Part of a small language model's weights.
Size: width 256, MLP 1024 GELU.
Architecture: RMSNorm before each block, biases on query, key and value, untied embeddings.
Training: a variant of Muon for these matrices, 465M tokens, 3546 steps.
MLP neurons of a small language model. Each row is named by its layer, matrix (down: output weights) and neuron, and shows model dimensions 0-255. Each number is 128 + 32 x the weight over its row's rms, rounded and kept within 0 to 255. Numbers have three digits each.
After each neuron's rows, "fires before" lists the tokens most often just after its 100 highest values on Wikipedia text that the model never trained on. A number after a token or word is its count.

L18.down340:116071140121072160104111159161124109142115078088117139119075145147108119097086097147129118128146184110174120064152105171085160064111039148119080094134126097104132115186088160144185103147107148146092138168134134127105153142137163187148085180087091162106099147088099145134163171136133167116109114168157095138146110091161098098154143163066109134051128134116116114151128171138131164160122152085124105124107142093133101173121153132081160139106176173129085108144111093137048115170170119143127120189178145092139125090137140146080135133151052133112122075104090160140096152156121154112152142175115130178172141153133136141149091077114173103153111169116107102149144114164098074189045144119116094157140120135173156168176044131153131147166049062194126179173117112141125140170158101
fires before: "2" 66, "1" 21

L18.down726:143128133106088110070132129145137086177141074115092137162168125157186136123183125158139136154066137096147055062115111145157128140139121112113095111135125123113071134097141094079167078105153167139172083123197152130110148126112117122087148147090139121171090104107157128076104138090083123139142096126103112132142126113164084145144136136183134106142093107120101138147174225144143109087107141094093173155086140157121096162099125153175140157123135138167128154139111122156161190209062064115097184143102128168162134128078134133131066151101161186131124101157146108082152159141161138141118116104129063111110095168063105156095122128162120118122197150174127143154136118133159159156114143123145129049117130092171202099161104166083168049141095047159100091170149123112181123160164203
fires before: "6" 27, "5" 24, "7" 8

L16.down389:141138136181111126148106132126153023141143127167118152162119196145198145096085144187156127129147140156132113159125138122148133112091190119142087184186043130179175080164142083109126121108192135112142147190143061139160093095110085097097176106154163155102099154147116159162117109119177132109180093097109077158123081143147154130091091143170144100162175113154150151074168160144195120103213156167116196087175099113114115142130154073141060135146179135108141086094128148115110094099143112116098081121166157121118142059152136165159084113100089124115146181106119113185121102100087058127185117156159135142121101101124128091125173133125116121089162129150103106107056170112121098192116175127092122143135132141171104101126116101125115155115114088139106172099133169100114132092110176
fires before: "5" 16, "4" 14, "0" 12, "1" 11, "6" 11, "2" 9

L14.down894:075103165084119149106099103096131144155099172143101145138140195111122122143101153099121134138170070148107133170125096105082117145155128144146068144131099165111153116084077168065090128199137155135140113086105121098147142116127118159132116103143146122138161162110157140128109116170138150178173095162171138128137098092151158138165095159096123180138068191120054110077127142080174089085141153183120088113091193119178141151136154151089136155061128137162090121152086117097128083110163138097191144111169091144094141157090111150146114117160138083140144157100142127141154117182196092138087146163148157086151141121129110185172166132133136147209057147132162127128070141157125167218099145156141133112075125059053117178107119148151072121103127123129171159160110141165159129082164042
fires before: "1" 15, "0" 13, "2" 11, "9" 11, "A" 4

L11.down866:144133128100133127080143094118186107132111127116064170138118139121133153174072107134171149108189095096165117157181158147113133130122117126100122164124154171122131164120117115123055161079146068136123135199096156139122138126154146129087163117074151140181131110116119124111175121173128127090076113086079108133088123123161180118123111173073115141127096186126126156121101187103114100121115093164144052131092192125075075142149155115083129160106118091079102114131142085165119118146121141122104147081167098122144174140182081164066107151131122134098130068161110093055107095119094176112070079067125081082110167108107101131169179074170074075146131082175151150153073151139167152145157140130146157177128162126188058142138047119185113103154115131122163109121136172192089140106141102
fires before: " " 33, " |\n" 17, "1" 9, "3" 7

L16.down743:094099135074167192130194102086110144156100114133112154111162133146158157097139148122146135092136170103092143056199092141080141132122103089084106093140107087123110195129127153112134159101163120147121136116111148163161107152129120157115120111128173122104206115145135136162120116145158158115158133118130150057134107132062182109101125086094138140132131143152057121063119111106095129072115099115174125122126101123067139080144138171146102091138100129147149133146120131165172134071159114171177138149136133165131068164110094151127111139152122101183117066152116059094074166136106133152082106147100202164105094141141096132139117111130081176151081153096142150099132106073167118139124135198138095135111149115187131167079123133086152101150104074074210176097070147126101158255121084
fires before: "3" 25, "4" 25, "2" 25, " to" 5

L17.down138:156192093126144124173105120131114182133098099087134111100127121060112167175133104100168110180132121115097121099107179121084136156128155130174133109159090118209152096077165085095084095163115173104178097114094100143180178128109153167120132090124104150078112139158115124150160153110160142106127151113137127087039104135117184114180078114082111127159136121157133069136134109130107185173120078162124149082144130153164156086147123183117136145166120105140125164132068165125103073090108145140043124081076117078176098152147202123089076145193129109087187106175107118124103192146179157082079178050104172105148134087155099135163138122104109125146129123094143101195121106112128166096083110139153136135121104134127154134111158133074097099103152141088106134107159105133101171186144181
fires before: "4" 30, "3" 23, "5" 12, "2" 7

L17.down892:097161183109118168124152106128103112171141179099146108114134149134069085099135057128111070125121138154149102150091109116147092105144129124137122114151191140123094119123118106136136152219148119149197174170105214161107158154145152121098117148111184134092188169134090129141111133168174163138087114212148157160137145137187147094130112192151144116169102131190136143126084086141143083161189135141154132133081103101167181171118098124152083121091171180049145159105170097111053126069100156162166123115100072136123183115146156187160129115112145106108103145082124140131180129140113095133129125112120182110086099103058120084172149088110146062102147118089106106126082112076141101100132111085135173187168131105136079119134038135125085129132165123092098130132104157124103125107152160
fires before: "\"" 37, " the" 5, " It" 5, " G" 5, "ot" 4

L18.down826:186112151110087190158077125160094137111136119091097148135188153166098112161118153112162189103142157139119085176051159143126195167161129078137105114133146088136117163157123097108120138061166085149180117129134087163165173150167162103135082072147111148099134149112084168155069193114169140164159134095115145130138110126139128111167136105133147138135090077103085157166118163150170142130158136127155097048172115097152140147108150113116191098056175084154126110143094161159135155129105153177036097139109174133173146101139150127083103154150140137107147053163087094169053103162168131142110169081132135101138161128089088119126088152094135102107146142088179130087110128151130137162148107108142076167096124127081114194154147120100121036095133088140103113158067158115161126130169116
fires before: "," 66, "1" 8, "6" 4

L18.down692:104090091148156223117171089190135176107087154099139091129153144103132133119161089184102122100104132101106128119083120139109128126096083098118128128108094186155093135110140116154146186145073171115162098194163124130103057094127161145091151110130169092138167089134153107133116140106137162116141124099096112108170112123137146130157115148100115121135183097139125172091064061103148186136135104070167213163088155123148168085090164102118100130125178146111112145092110134131122161139124136164146112174113092130165173110063110170065119126153118114101113090086134105094211136130107131151148157085043122137117145189114131090132142121165101091071124093142118146146169094069200102133079120142140148148105122093108093106209184163119138138060116072053143155103098152081145085137121153
fires before: "9" 45, "4" 15, "8" 5

L17.down746:136155062197137101181126132113129119146110159096107157125181098197122132193144105171156096122158089154121205121150156127122126177090162096079186152155075117120129133118101176087142140106096135092089146137161125147129110179072136170166143139151133138144099096130149104161087131079119142060160088093166126164149144177116141194101133155131146111047165097140108142128157120091099150177134183174104100059147095147103146118119114110147105149094122112167086122150108106098123094168144102113128132161154132144188159123117171104153105182172095138127073100154106051114115118203169148064159195163181125165087076105105146145126150154110110079075181155047103145094155153154098088136181091121147150089189158109144160100135137150172114146138139137094151122084096118091138113127135177
fires before: "0" 16, "6" 13, "1" 11, "9" 11, "3" 10, "4" 9

L17.down661:155142143162065169165091125131121124145156095150063141063127147120149141137140120108134113106172147151155105104090081110120070159136165149111157089159085130084045126134171161149141100073126143130080167130093130106135109163177172132113158065124171153143110114101106132104086061158130107119131114053069136062111109111158130127113134132189117130094090200172122130089111110109146140125180094131109114135106103124141153128093175064115134151107154180092106133156086145077109049135149166091143124093121120132107174162141095144170031097164082139182088129186143132149147077148081148088188176154160123076147151098124115141149159157079124115065112109110137154077162139157154109136187116075125103081140182115167074174174148089123152152149144199121131148151165166112162105132123126
fires before: "9" 36, "8" 8, "7" 5, "6" 5, "2" 4

L17.down607:155041171106079148156113138122126144196092145171192137164186099107143130101100156114177091107138144063132116081177138110129154153114103179163152092113148130136110134100117097129107175094098104167123135089107125160110103099128111143128086089147182115140163079142128109171148174119147151140089163202164081126118123100155097146156076122069088155100151145136164130057142117129106143152155101180153099143161116154074115148140243086147159141151147078128096125113171108087061160096151118125135110144104128181070145088115150172093112158172086117165086175096117062160135133125160121102122112129104108154169145147106149183133101144153154056174089116135111138139167122159139146141103071153166121129118081134103171210120111096150063126117174135214133150192109138089154122117149123
fires before: "2" 87, "1" 10

L14.down320:087125119134146150131118118130197174153109125142118152188132130131089071200129123123095149159121074166143104171137084175130115116145130131110117129117087115152099119112133119175148135061142102138084099111148128115093168196116140185061125178141100165097176146200182112065215095113165176180136147087153109169089181104175103135091117100161100199114161131154105056095116138208119172131071089135131119137138123139130145130157087124120155149105189174105134141134184108112120167139120116112107135120134142119089087121008127103168161084115142105069137118095145116118145143154137125152133150115103160189169135097118083153174153081124086111115123121102136135169119093121204152085092156133143143156142106126156133121096113072062136137122114146155171117129101195189140192109120111
fires before: "." 22, " |" 19, " m" 6, ";" 4

L11.down131:140086094130116149142124140143114057140117077170118102084112080131123133171161104103126153136156135147127123128161095122148066030147145126099102188110177147147118115172106168169115162101136125074154129121155115180151062166101105166143115154104088143135147129187152079137092101128145114121091105146109110174099099101151134059168166099136107164100099136066150122064192115127127200147169114106137161103096169148079188128144135081118100146108114135195088115109133138149093158092170144122163121195150155115122111101140072127086217083182075156107091100094124081147088110111139156176111110136128138153130109141147168118166067184129176099130125065140062136161135127063125154106152156168197125132145145166103156109121094110160122134183155104125142214158098086094131157110160149
fires before: "1" 19, "0" 13, "2" 10, " |\n" 10, " the" 5, ")" 4

L17.down719:134103141141147147096136155135076085130103160105180123066231088143131123072130108041163184129077132084065173127119060151093145114102120172095142091155124096121088115100145119114149205149079096127110103106160141123119120221072166151057167125095108090136184124214131141092198178055126137131135156119176179108138141147120126132158123133124155172106102147119080156199108147132144102095149161186136183130112187142110130067142097111149107226152055112180122120108133094153133151139119133116139138131123085078122190131203115106131139144178148117125106162163143140162113128113121128110172085109079102121134139122163136130127062104119094110084104120177135103110168138093139121140145112141137097108169139107146124132154122125110079099158113151144079117148119110159135113087125125
fires before: "3" 19, "2" 15, "8" 12, "7" 9, "4" 5, "6" 5

L3.down653:103107144139122138115132117146061059148051117104097167140123132117159118074170204148129083076162076204104149179138165103147125097158147127126174153125100140087076099124143133198155087203102094117082141125187113161155112163150149096133121120122113126070135115141119109121131133125130129172087135088162071076113143128105151132126111103174142146090095081154113141105126144077113202135166137122136076156182103096130098133143121124118115117150103177171166118124140174135173136180101138142149080149118105101121076087143160137153126171106204178097128163134138110165147165104143075101115188181119181171123125087113143091109091150134177147152116093176132162128222174137105121126109092089126121141158194165160123129154133066116152180133203127077127087117130149136126169100137211
fires before: "." 43, "urb" 9

L18.down940:081064090138170190151166105076103105124120121144155120160089175139156160103116167133115174168127174135123125172190089116092179170123168091154100071204104155125136096122198118112123072169141123122086106165161123129135109168108187086183154164089082174078131135111137158115134135161130163123109127116222123145057167152107112082137159140117086114124203112086081104137131139152146149131140136122162103143118094102068128078045126138115118150123059180117094099131128140149135087119167165123160095145096160100173132200135083116106123168155084087117166144115111135112120154170152084145137089116133123146217087165104102108136130132094087120174058119173117197146105147116207123139134083151095155104112105128114117118088129123186136132073104162151116129111139115079135122145155130
fires before: " |" 29, "," 15, " |\n" 9, "." 8

L16.down287:137123090104132134053041098167179219115130155095191109177189131120132113148170115108147098189085127139159146115164144118125166069121147086130147110108115109125161085122155112165152106115096119148115171107145130117097125056102066136148104171092090102136129130084104117122068099062081137077122120117125161127135118097111124094165144107146218185136132150192083153203122085091089163153127151187106114153140140142108143166131072146106156091129127170063118095096177144147088133101142124138123101174108092148148134163145160123120170081069125192123150133085104117138140098204167184118119180123154119125157113175114159135126103146138115119074103103130114088132123103059168081187127164127160112128139118128113127114074137113126136137089122142104132201090069066124137133079131174
fires before: "0" 23, "9" 23, "." 11, "8" 9

L18.down327:176140122046107184149127149084123176155131145180130194121084194111126111126196076111127160083089096116110126128183089177129125082125178104129144096175157179149121114103096142149115152172147081093104147101150145131131079133131167160138135145080114088189110143135133185139188160146117141115153168161131156150137151146095173197087131123108131180145146092177107123153128152134056169109110125162157143131140129135081176071194112148120143136150118167144100190164079070121103168104080130089130114096125107172101133134115088154100135093091106132184134162134151136153150060157140146130119155147147100072170128087163071069168126122126138171111101176179176125168147120146130119130083167109109106083140134148129166170124084130142165215171170197118146090119120147134082075114092155
fires before: "1" 53, " |\n" 14, "2" 14

L18.down536:168126212084112163085138145154113139128143081114095126116096175117136151158092145095146094135103130125135104109073142162157141152114096114122131118154119110126141136145122064159170115123182148140147148099076124128162157150150131155148170122118124091111164163074117170134078116142149128108139051130144137142116174147137044155108121143111203077101111151095184100090092142182175140094170074139102124117083134082129078132098110188112073182126171143208165076103111096120156099096139071152134203163172114117059155193144112159132151053114080101133163134102089191121113111178163176123072166080171150094165101097120157112100151114120129131131155138123131095149177145098156127051123085149075057138146105100158175124180153122146139163096164163076119121144076131137117122119105124
fires before: "9" 82

L16.down388:106081119125129121115184095175104077139108142115107163102157117113098125132164206173181169174163108097171112140102098124145112075165110143115082098158140113158083141130157111123096069150144116144154109109143102157152079152113076156076088158111108068076115131166080149100126130156179138153082080149102133139115122075125151127113070100168122109161125160169086119124169141096187114136162113129125154111098103157174194160093092064147139106170087115115059148141160112167137142150112135123190101209091098103158112173154172106101122214109118154114194074171112169056089133111123164101142098105092140137136124149123161150160173122096088135116111120116175127100151163118170086160092157142141136074101091147087100087118091066049157155118130120053106125140174127131106089177107124
fires before: "1" 21, "8" 15, " as" 15, "0" 15, "7" 13, "4" 12

L17.down11:127098066106096117176108135153129091148105077105073095134110079159196118124122000102074135112135109149135093138165129128137208120181142135102163104156118146172128121147126138175112146125130125144086116180183213123160112100130152164108115169096134169164159110047123120069088134135115175140134126170094115123164084130149156090151105132119196071132159176097106181102128101137165152081131087108158110114105156101161156135114095173113157102151134081113116102122070152113156100191083195151127123143134078123152155161117127115133125156165090105140146130126042098116147115138110135162221105079105106180132127141121100156095123110139117123111107102062116080129113124129151107125166137114117125162118042101105088156112121131149096122082085088185149136124171145107056129121140181
fires before: "9" 28, " of" 8, "or" 6, " was" 5, " to" 4

L17.down224:094083124150123075149135119123083079118109088110161152091190125169152106098088141108155100112154116092125149171126114075030100160174093093088077143084152121128154083094148106136148138094139140135203113107081050177208139170105080125093142096171140124134131078117105092144121081143194108133153139123219088112143153143161171172114127131106138103104182128137078072111163103136206152167107138131064158126170089122116127132155171109147100102160118136105120195152170164153078148136141196167151122145145172150096116121152165124139145143100094174140153157172139171104108107139164116099119131175127163124168114158123083095123177176084131160139072107109082141142151093146152150102085127047093098112130146102088148095165143109197140094141136151199101122134149140124135164151119134
fires before: "0" 36, "1" 28, "2" 6, "l" 4

L18.down772:136159088184161112193120070143122101150120130138109121120151103150168115087140140135136142098100143122039109106113131124097173146091131147182124178156082111129157123154157185114141155177150086153096104209129124147135164194143127109159101130116121150130158149129194138113122103114170158117155166163136145175157146108132148151171100132185132173127209107105155121161225171148185143115170122159147143152133087108136154114110119122079141103080143147130080165106185131139123154082134062097085121146079178103166121123173152144153092184133117207154163125119125162122187108132085133157155099086099166130099112045085135106196134152094124142118159116183174087076126142111153106167085141186146151102087161183130114118129126116092148113128178124101189141046109154141180136091092155
fires before: "6" 18, "8" 14, "3" 12, "7" 10, "9" 7, "5" 6

L17.down867:142141171109103123099094154133124171100142123099205172101109135075109145050146136104083120094124069145167136151097182114113085151109172128124111100123172092140114153148160125190136137100078151117138152176129090119108108180111160067124181175113118151154168177145112087157140096116143112134134174115090101108136097176137094078131139135232108060130104171134178104129006169130115140161084142129159144105031135172091160140135181083126093191093128078168154129117126103113115053091128149153118139205120124129123131161122153095125117136087107133143101137096118177132127132114130095114145100151080172120061197136117107153103109096122089089183149119090147083152080094121125106155129089138111124139130114106127083134160145087162153067163180127131092144155125155126122151181125084
fires before: " |\n" 31, " |" 14, "." 6, "ation" 4, "′" 4

L3.down18:136158155144091156083153117110086154139104110085114197091119167103163121105147073097073117143138130105161160145165157072112095182073163119106096139082176075092116111108101105143139111107109110110119105153128187147091151109158116151087163142179061141176132108122136130134144102109106091183168139086167143166133129118126060145116117109179090117098108079114065125081081138144141176192131109168133173097103141124127101082121086154128075168169112087075170154116135113128105097109128117115134171143153085024080133127092164182106107098162190125146114134093122092124087108217094126126133131091154079152121118164061157072103103129124166102119155111176157098165162108124116206138145095098186144135147091161137168086129161103155169094096150112143180168150131134079090090128083113
fires before: " the" 31, " " 22

L18.down802:046130150153134147143176185094135060100122057099117095114158095079106124108166145105174130129098107102116104130113074182146135121069100145129149180148101078150116139098127138187131137092149127097108168112088098172093118125160164124173142142158120110093125111118160121092140077142168102104110117153089096173089128095138125178172106057142150192083140159122132146073110128104103140131117103148192121170069139115142088102143133119094127151155134173103124118129123149133122113107140106159036129100061125109067124166098155135131144124096130133111205132151200067189133111124069171136134109110173155129162161109058169116123159181147180094116100117144141156133095136108101156149146161061083168080077062133083162142114125118145182107156083127088100161133190128083125079188104107
fires before: "0" 17, "4" 13, "1" 12, "2" 11, "3" 10

L16.down1018:152127100161157151154117172141130142147182083136073008138124119140090139104166107188165164168113103184138095100138193151131157157137150153020082104146131113179106141132111125087116104191114117130135168118117123111076122129131130061143079160172125094145199111107139157129081133155148134119157153182131173105111145142145166151088121112117089167073099167104137135105142155094124130153124096116163105168146135118106089134130163144136146185113145152144096115081092145127140090124086090133143134074181141153121153159040180117138118172157190115146163081125129136184117142110111096132151102078124091139125100112130145084095160093085123170170139110177125167119104137214097174181133108103143136096101100076175109066140080140188133142145105079082140110113128194177151090145130176
fires before: "9" 94

L16.down576:081143110132114137136123154147120179185146192142136142044121111120126169076188121097138113081065099139137112162170153138072134096112164152140147137112185122090127130069122080111129109103135103162195090138107125160141143063125106111122152120093114154153085140112185148148128142166092205136095122135228162150072105141115164168144070167114144108142160070129171172130135161181126170078181159120092076122143145123110120091091101096120134170151167105106146130127090133125159187153206107083099102110091172128074193157147148146196079136187081155117075138127141155072106046175080139115146096159107084122097131085134144112120113098098144085094124161140130158139169149093118148123077097131151119148139124139155196097161129115120141169118150139153149082117123128185164154108111116
fires before: " that" 41, "," 7, " the" 6, " \"" 5, ":" 5

L18.down375:175130147153072098125150168181139126167125128091137135099027056146132123138120130147119148112124093078152089114131141040181117056107106139136112175102138126065156137100138168137110156176101140135177154169160147105058106128153106131170094086196107151110097145115137055159139141137125057160193090102146105144149178110123143126115151115070159178121088112122123161112065143117127105088121145084151145138126184151127077101103148103106160080131167079149109153125143137135157098086114185123084034195088127103144134127117125080139109131171161136115098112127094101160086133150131161193098141085165061135150099106135193151132123130186100170150145084150174159082162119163118139107098146142129133087110188162147093126144105192154150120110100082109057142108126110112108115120105099
fires before: "1" 43, "0" 13, "ch" 7, " |" 5

L2.down906:132103127086138068120129126172191154123076175155186126166073156114111156145106124105092139123089096163103097173150180121130117130188077095134089153186105115142136113107095117139133133115129153194131077049146102132161161130167123109142111137137125143081153150138162096145121151141141167152113103100150138145113079133108110085178134130142113167101136153125093080078150149180136100116130154190171134132128125083096082104104062096119159117135133172138075143109153156142193074139084126173147112129099119152154088127163140062084130143157179158154127176121070120078063132176199074149064103128138173145168192157156097122099111093121068073097131146143082109100125092116152168094121142167095159131131154094099100131120134190175178066074140143122094115087132078204118116129114059
fires before: " |" 28, " Clark" 9, " Christ" 6, " F" 5, " Ed" 5, " |\n" 5

L18.down666:123134102100180076141121096136173125085182076098182104110160146135148148146102127107142112133108102121164101104108103123068135165107114124141121162087190143124112082126226136151073114140159160180125111071125136104126109088110121136112109097124093145077125132131099166098170145147052172149111128103125154142127097124216221111102123166142068113109100070103110141158102166136093115149163122111181168125111125133137122143149121117095072187117078198128176080131101089129152175077138126088178125093141146132107092092161085122135143124172142148094199083111167161133096118164149099074174123137130064135103162152157158120127111154099057155149122137153147104124141125149159194098123138083115095152115129081128125131121118093119125077177131153185054045119201160120135088122160081
fires before: "8" 75, "9" 22

L11.down795:188133150121094051164135119126105055146179114105094118162134089170109129112119140097102129120142054055079145155194076115070083130185117105121145137104139128088131142117111085159133143196103108093115145127181127095123144093157108097144144161131198113165127139103098158119153140076218095166107166150115084117028162158138116134165132149101096127089151120117118085139118167099094153149114128078110111083144067149198141152176091106144144166151155173116138100125145149127155149178144189099088139128176143133116086163172178060157163129118128103188124127148107149116118132081086160154175171147114108108187119123164072141123140167111149133098141131154194099064095146114140084145184195138076120124120187128106120127141136157148136132077113105156166126130130101107152167178160144
fires before: "." 14, " |" 14, "9" 11, "0" 9, "8" 8

L14.down893:103152054158093137174084138162169108187157068169152177155122142113050105091098131112200098076133140159136177155133093121092154183153117125141139167170125166120132141133125156213121094096145082118136100144081114133156047103118149149120052158098138104099128175153142099178106123158123087118109108144058094108110135136134146127111066160172142084182144209111110134127101138128160149118142145134139055128144082145102128157122115147163108134114153117119105084088064163147146110075134149118130107057127116115076145093144088194197130093117083171088107121067107155129143161112098079123180117136170124118141167140088102100101135161172121076136110152151126147168179145109076136141105123127095162134109114130116154110115078175160086156146092105118132162110148085065148105132167045
fires before: "4" 15, "6" 14, "5" 14, "9" 10, "0" 10

L17.down489:141176154092132141166161134103150111161127145175174105102161154062069167104162119070125132095107164061148106191146063119191100111137110109150126145123125083174066088171179125138083137114141141174153130157111127119166163157160101151159164153123133106094125069140127122168124095158105166110118080056133157100156145130115200153101102142105164083164161167157084154107148087126128128112096060078112096086127171123132154088116133154094131111133130128140117110143098106143114097181128126203146139167078067075160165179174104095095091151095169162127129125141145125086108136114155130133135158140125153156058171161108197130114146091167132078121144112145150158131114110151195114067127153172206247156120137149120160090146152127145097122132092173087177158140108104128159102142159124
fires before: "4" 32, "3" 21, "ct" 4

L18.down298:114175186189063083103149177110136115150136137079079104138078150126110174219151104164125114115117141125152106139156159111120065112068078152108171136083118130118117105171147119092120172127110152092127134104130111128111143144141132162109125095060120142118111151160105088093108106131097135107128061109140110124107062130107132131161195136130156120094156067160171144081105125095080159089089071138151175124191146119185090099104065119142106149106115097136079124126131075135070155172075151179129135085149126125160112140131164127114208086118092134153115151146124133178089081101131156129080141097134173177081125128168127167134083161123153088091138130087112101126105155170131159108203129176112075128094108034172138095113126156116137159179126068056161100121088118153122158168171116
fires before: "0" 97

L16.down134:154084183113112148171184153079161115168055164114087168153132165113126109128144079087144130180185135101088109126157164118049127150106147113146078123123102079114143108100120106114173114087114105106124113110129109169081049163113120101129103165048177105061120114129151164123066122128106140129103160139120076130084057074154150135120152147154151175105086063107101187129117105153103097105103097164187104100187124101143124170167172166160156143122085113145105119084152130107202119149106092073120143153134132045169151142117154150185134123093109103119079090173063098095108125173133176115127078127070134161111116109153103168115150127131176115080090116148137107152092159080124134131133164143117087130126154090145130117110126101085137093193149189101135119160144178140161103179098156
fires before: "7" 23, "1" 21, "2" 15, "3" 11, "6" 11, "0" 9

L14.down91:159107112050094144175119140158131150070152154136110116069120161173097176049163204103153086137145091119130107181094132154072127112190120110140146116150155091119189143150148150137089122120149155119050140133088138099093111155155136139095159130108167060160114075118130141112114116153124152144128150119121110101153151081132155140072168141131068149164122141160160132060167137144092101156117106093115077156159097163132120147124108123113134093139077115169147106138136110089112133146145128113081086089115131119074180089145129076108128136098133113114119089125090135102169202160123103050109099079102161101088131170145091155154161131119132059155052207096136101105123157171202099101111146039162078127180139066092097133140079158157126103151154153173164140162128119170172097143107138
fires before: "9" 57, "8" 7, "6" 4

L16.down491:130143166128117129111143166130149161114177145104169135211136081119105137094167130164128081132139192147068147135080129153127114147110128134139104088179151074122173119183107128193145190139121126145176149119131126091133166146127077110229096118152114162143106097095118130121082118093128118140075113158144182162205114183109140115113105134158172160104164099124143097204108083187112117152106129122149170144146110141110124111146090130094128113136132121120082118106114139095136115130171081111129117111115194114141088132087088180171131117073162159075082144125163156103144188107159155134124130121106107152130116139203110117107083157112117110143098116124165193114129103083193115069135161097129211123160162095125067152100084125079125147053069067139142132171130089161193079103175184
fires before: " |" 28, "," 14, ";" 11, " " 8, "." 5

L18.down770:126116178136114094112141113139187108117140146151096094097156136092183153121120084154103134106064175168107141136086181168100099163059117141163140194166107134084084056160094099105164164134146155132105166098134154131116128137105167122157156106083105110124149156153149146080132100131096130060130066080102136134161122115094156057102121154113192146149087138151051092136114138137167145078136145148110141118178093089132117106056108133144103097106139164158115132106126125110121111123145059137132170128105093132115153137080154141187120110128136193107070108188138172080114101182145114136064118153083124091109173128114109137124092137120092133159154123125082018150103123052104163155209103083174082171117138113146135174138120173197121086147145111142137109083110092101132138088142194
fires before: "6" 54, "7" 24, "9" 4

L18.down793:108133175084123175150102170098140081161088089118118094191109104156153173106158141121157128159139067100110140095117175144162128144171177144132117177177144136121127126109167138091146152150160183138143180067118127165079106156129120159148161112151129142142129117130127094099110127118115189189099145127144150142119083171134086066088139128158052141114130140161059178133103147116112098102071116179106123135141092161125141154142115149141146079121107105115089099121098091103080120166099146130109129110197192152214161136107130164123136097077127103091085166059117153092145135071090126117132154130132100141174114122127148142187068150093116131074155138163139123121113191034067181103114184156118095103140117092182085171173139128146141139110118159077173064173157133132085069161170169
fires before: "0" 17, "1" 11, "2" 11, "3" 9, "6" 8, "5" 7

L16.down163:055147136144105190132093126130060135135100095183074160082128129109118144122077089133099113125088102183158089105171142165082123107106142101152167119097127101141101128079120175105132101164059084117171119146136140122152177168134120108133109138181098172086173176115152116085181096167081132154148164121123084146099173154166124153139102114115130134123188063116179170124133145085054138085140097150124119155121095112180160136089149110150108142187102090107145178153141146134127133109112147148172115107167143108150139148151143157103112120102100188137168089079111145194138115163121169067129134118068127094118139157051138200101158112171150103095139117151119158132183106091121112155080201102149105102156074162085151147127124150076143189168101123111076126096111182062114163084197147
fires before: "7" 20, "4" 19, "6" 10, "8" 9, "5" 5, "0" 5

L17.down261:205135155046123112110163120125137146129115141169143130146051138082111115162152092056107124120107169119200116086072113189081117137112100183178168117148085116101112115217129104128117108161161144093156079117130134101100125120149108059125143129101147109165133114089166098138114097165150142092156113096081120105091127134120110191150124138126136099119127200147152153129077116058150087096151156100169103127167113125155086104119140133129138107113148152087110117133070136085072088103127156098117141127104126113120131093119162093131143173129094161059136115147134108082085110113133193107099047114135099167182131168158132095119145147147138081196124133107076127181154167114163091084118103134126068117211084128180125116171119214176112040110128109142096109149140086146152108167124105
fires before: "9" 99

L16.down751:173095130130090158115095140129077161115174142143163101173139132169106121104106119117105056101116149054140126132108114149164143195093106171098075129145148186085144096130066174099117157126147077146103135181154203137146098064096146116128086108121138142148176119074186114123120128116184128074129142078087149090176079117156174169088165138123119105162130119120233170119123112080134108140119120108140179085133159101071118136163158172056110096129058183117124137134083115151140183117112175203144080136136129161131107153123169147121188134091115128180123110120090081125132104062089122148088080145131138130105169147150052181159108125141164087194137124085101069144126161123142147138137137137082122141176140162128114106122148109143188122139134166139199125113104170133108107160143133
fires before: "9" 57, "8" 14

L16.down288:102153116120179070134079146164142103160134120139116110195125164132183088098102103115131072205151174112148135111145113147124158150142133156149140215130117058142117148110168161163156218180146069174082113160062152120120131128178062214120099132104084125141131141108103150144134059112117126197204101129119077093087097161146167095082158130097087121113120108109110128139094084128151134081149124089148130165089104154149105129164171205042114155133140149096092149121119116149107146105066102147160092118106125093114095071138115118150161139082118168109157113153138218072097153157099146138085143080117122119171114121139125155150134091132149120155144128167141095084174134074078187125131132128170141096125123169157076148118107144111130135150107122144121160136126159170136133085161067
fires before: " " 63, "," 11

L18.down718:139156142103110164153106120095084099158108118213073144111125184123162197159153111115101117121129090132113117149148084152142116066108161121082138113185144073098163161086112152099130138121131125121129108140081138131186105118129177127133132124154161143181139175113111154092024076122215115121105115118094099110086118119132144156130129132170114114158094134152101149105197108108155131101138121113112121102158129115106146106167114079088142117081079134093150109090182157056172117164085145173124172153068116122105206126135086076146165082115182124161095170172167100100137138122088083104123092068157146130177111122167144120130168124118136112197217100142132111039130182184149087124164101147122147140136171171152125097178146096138128155138102179132119100175131134092154089089183114
fires before: "9" 93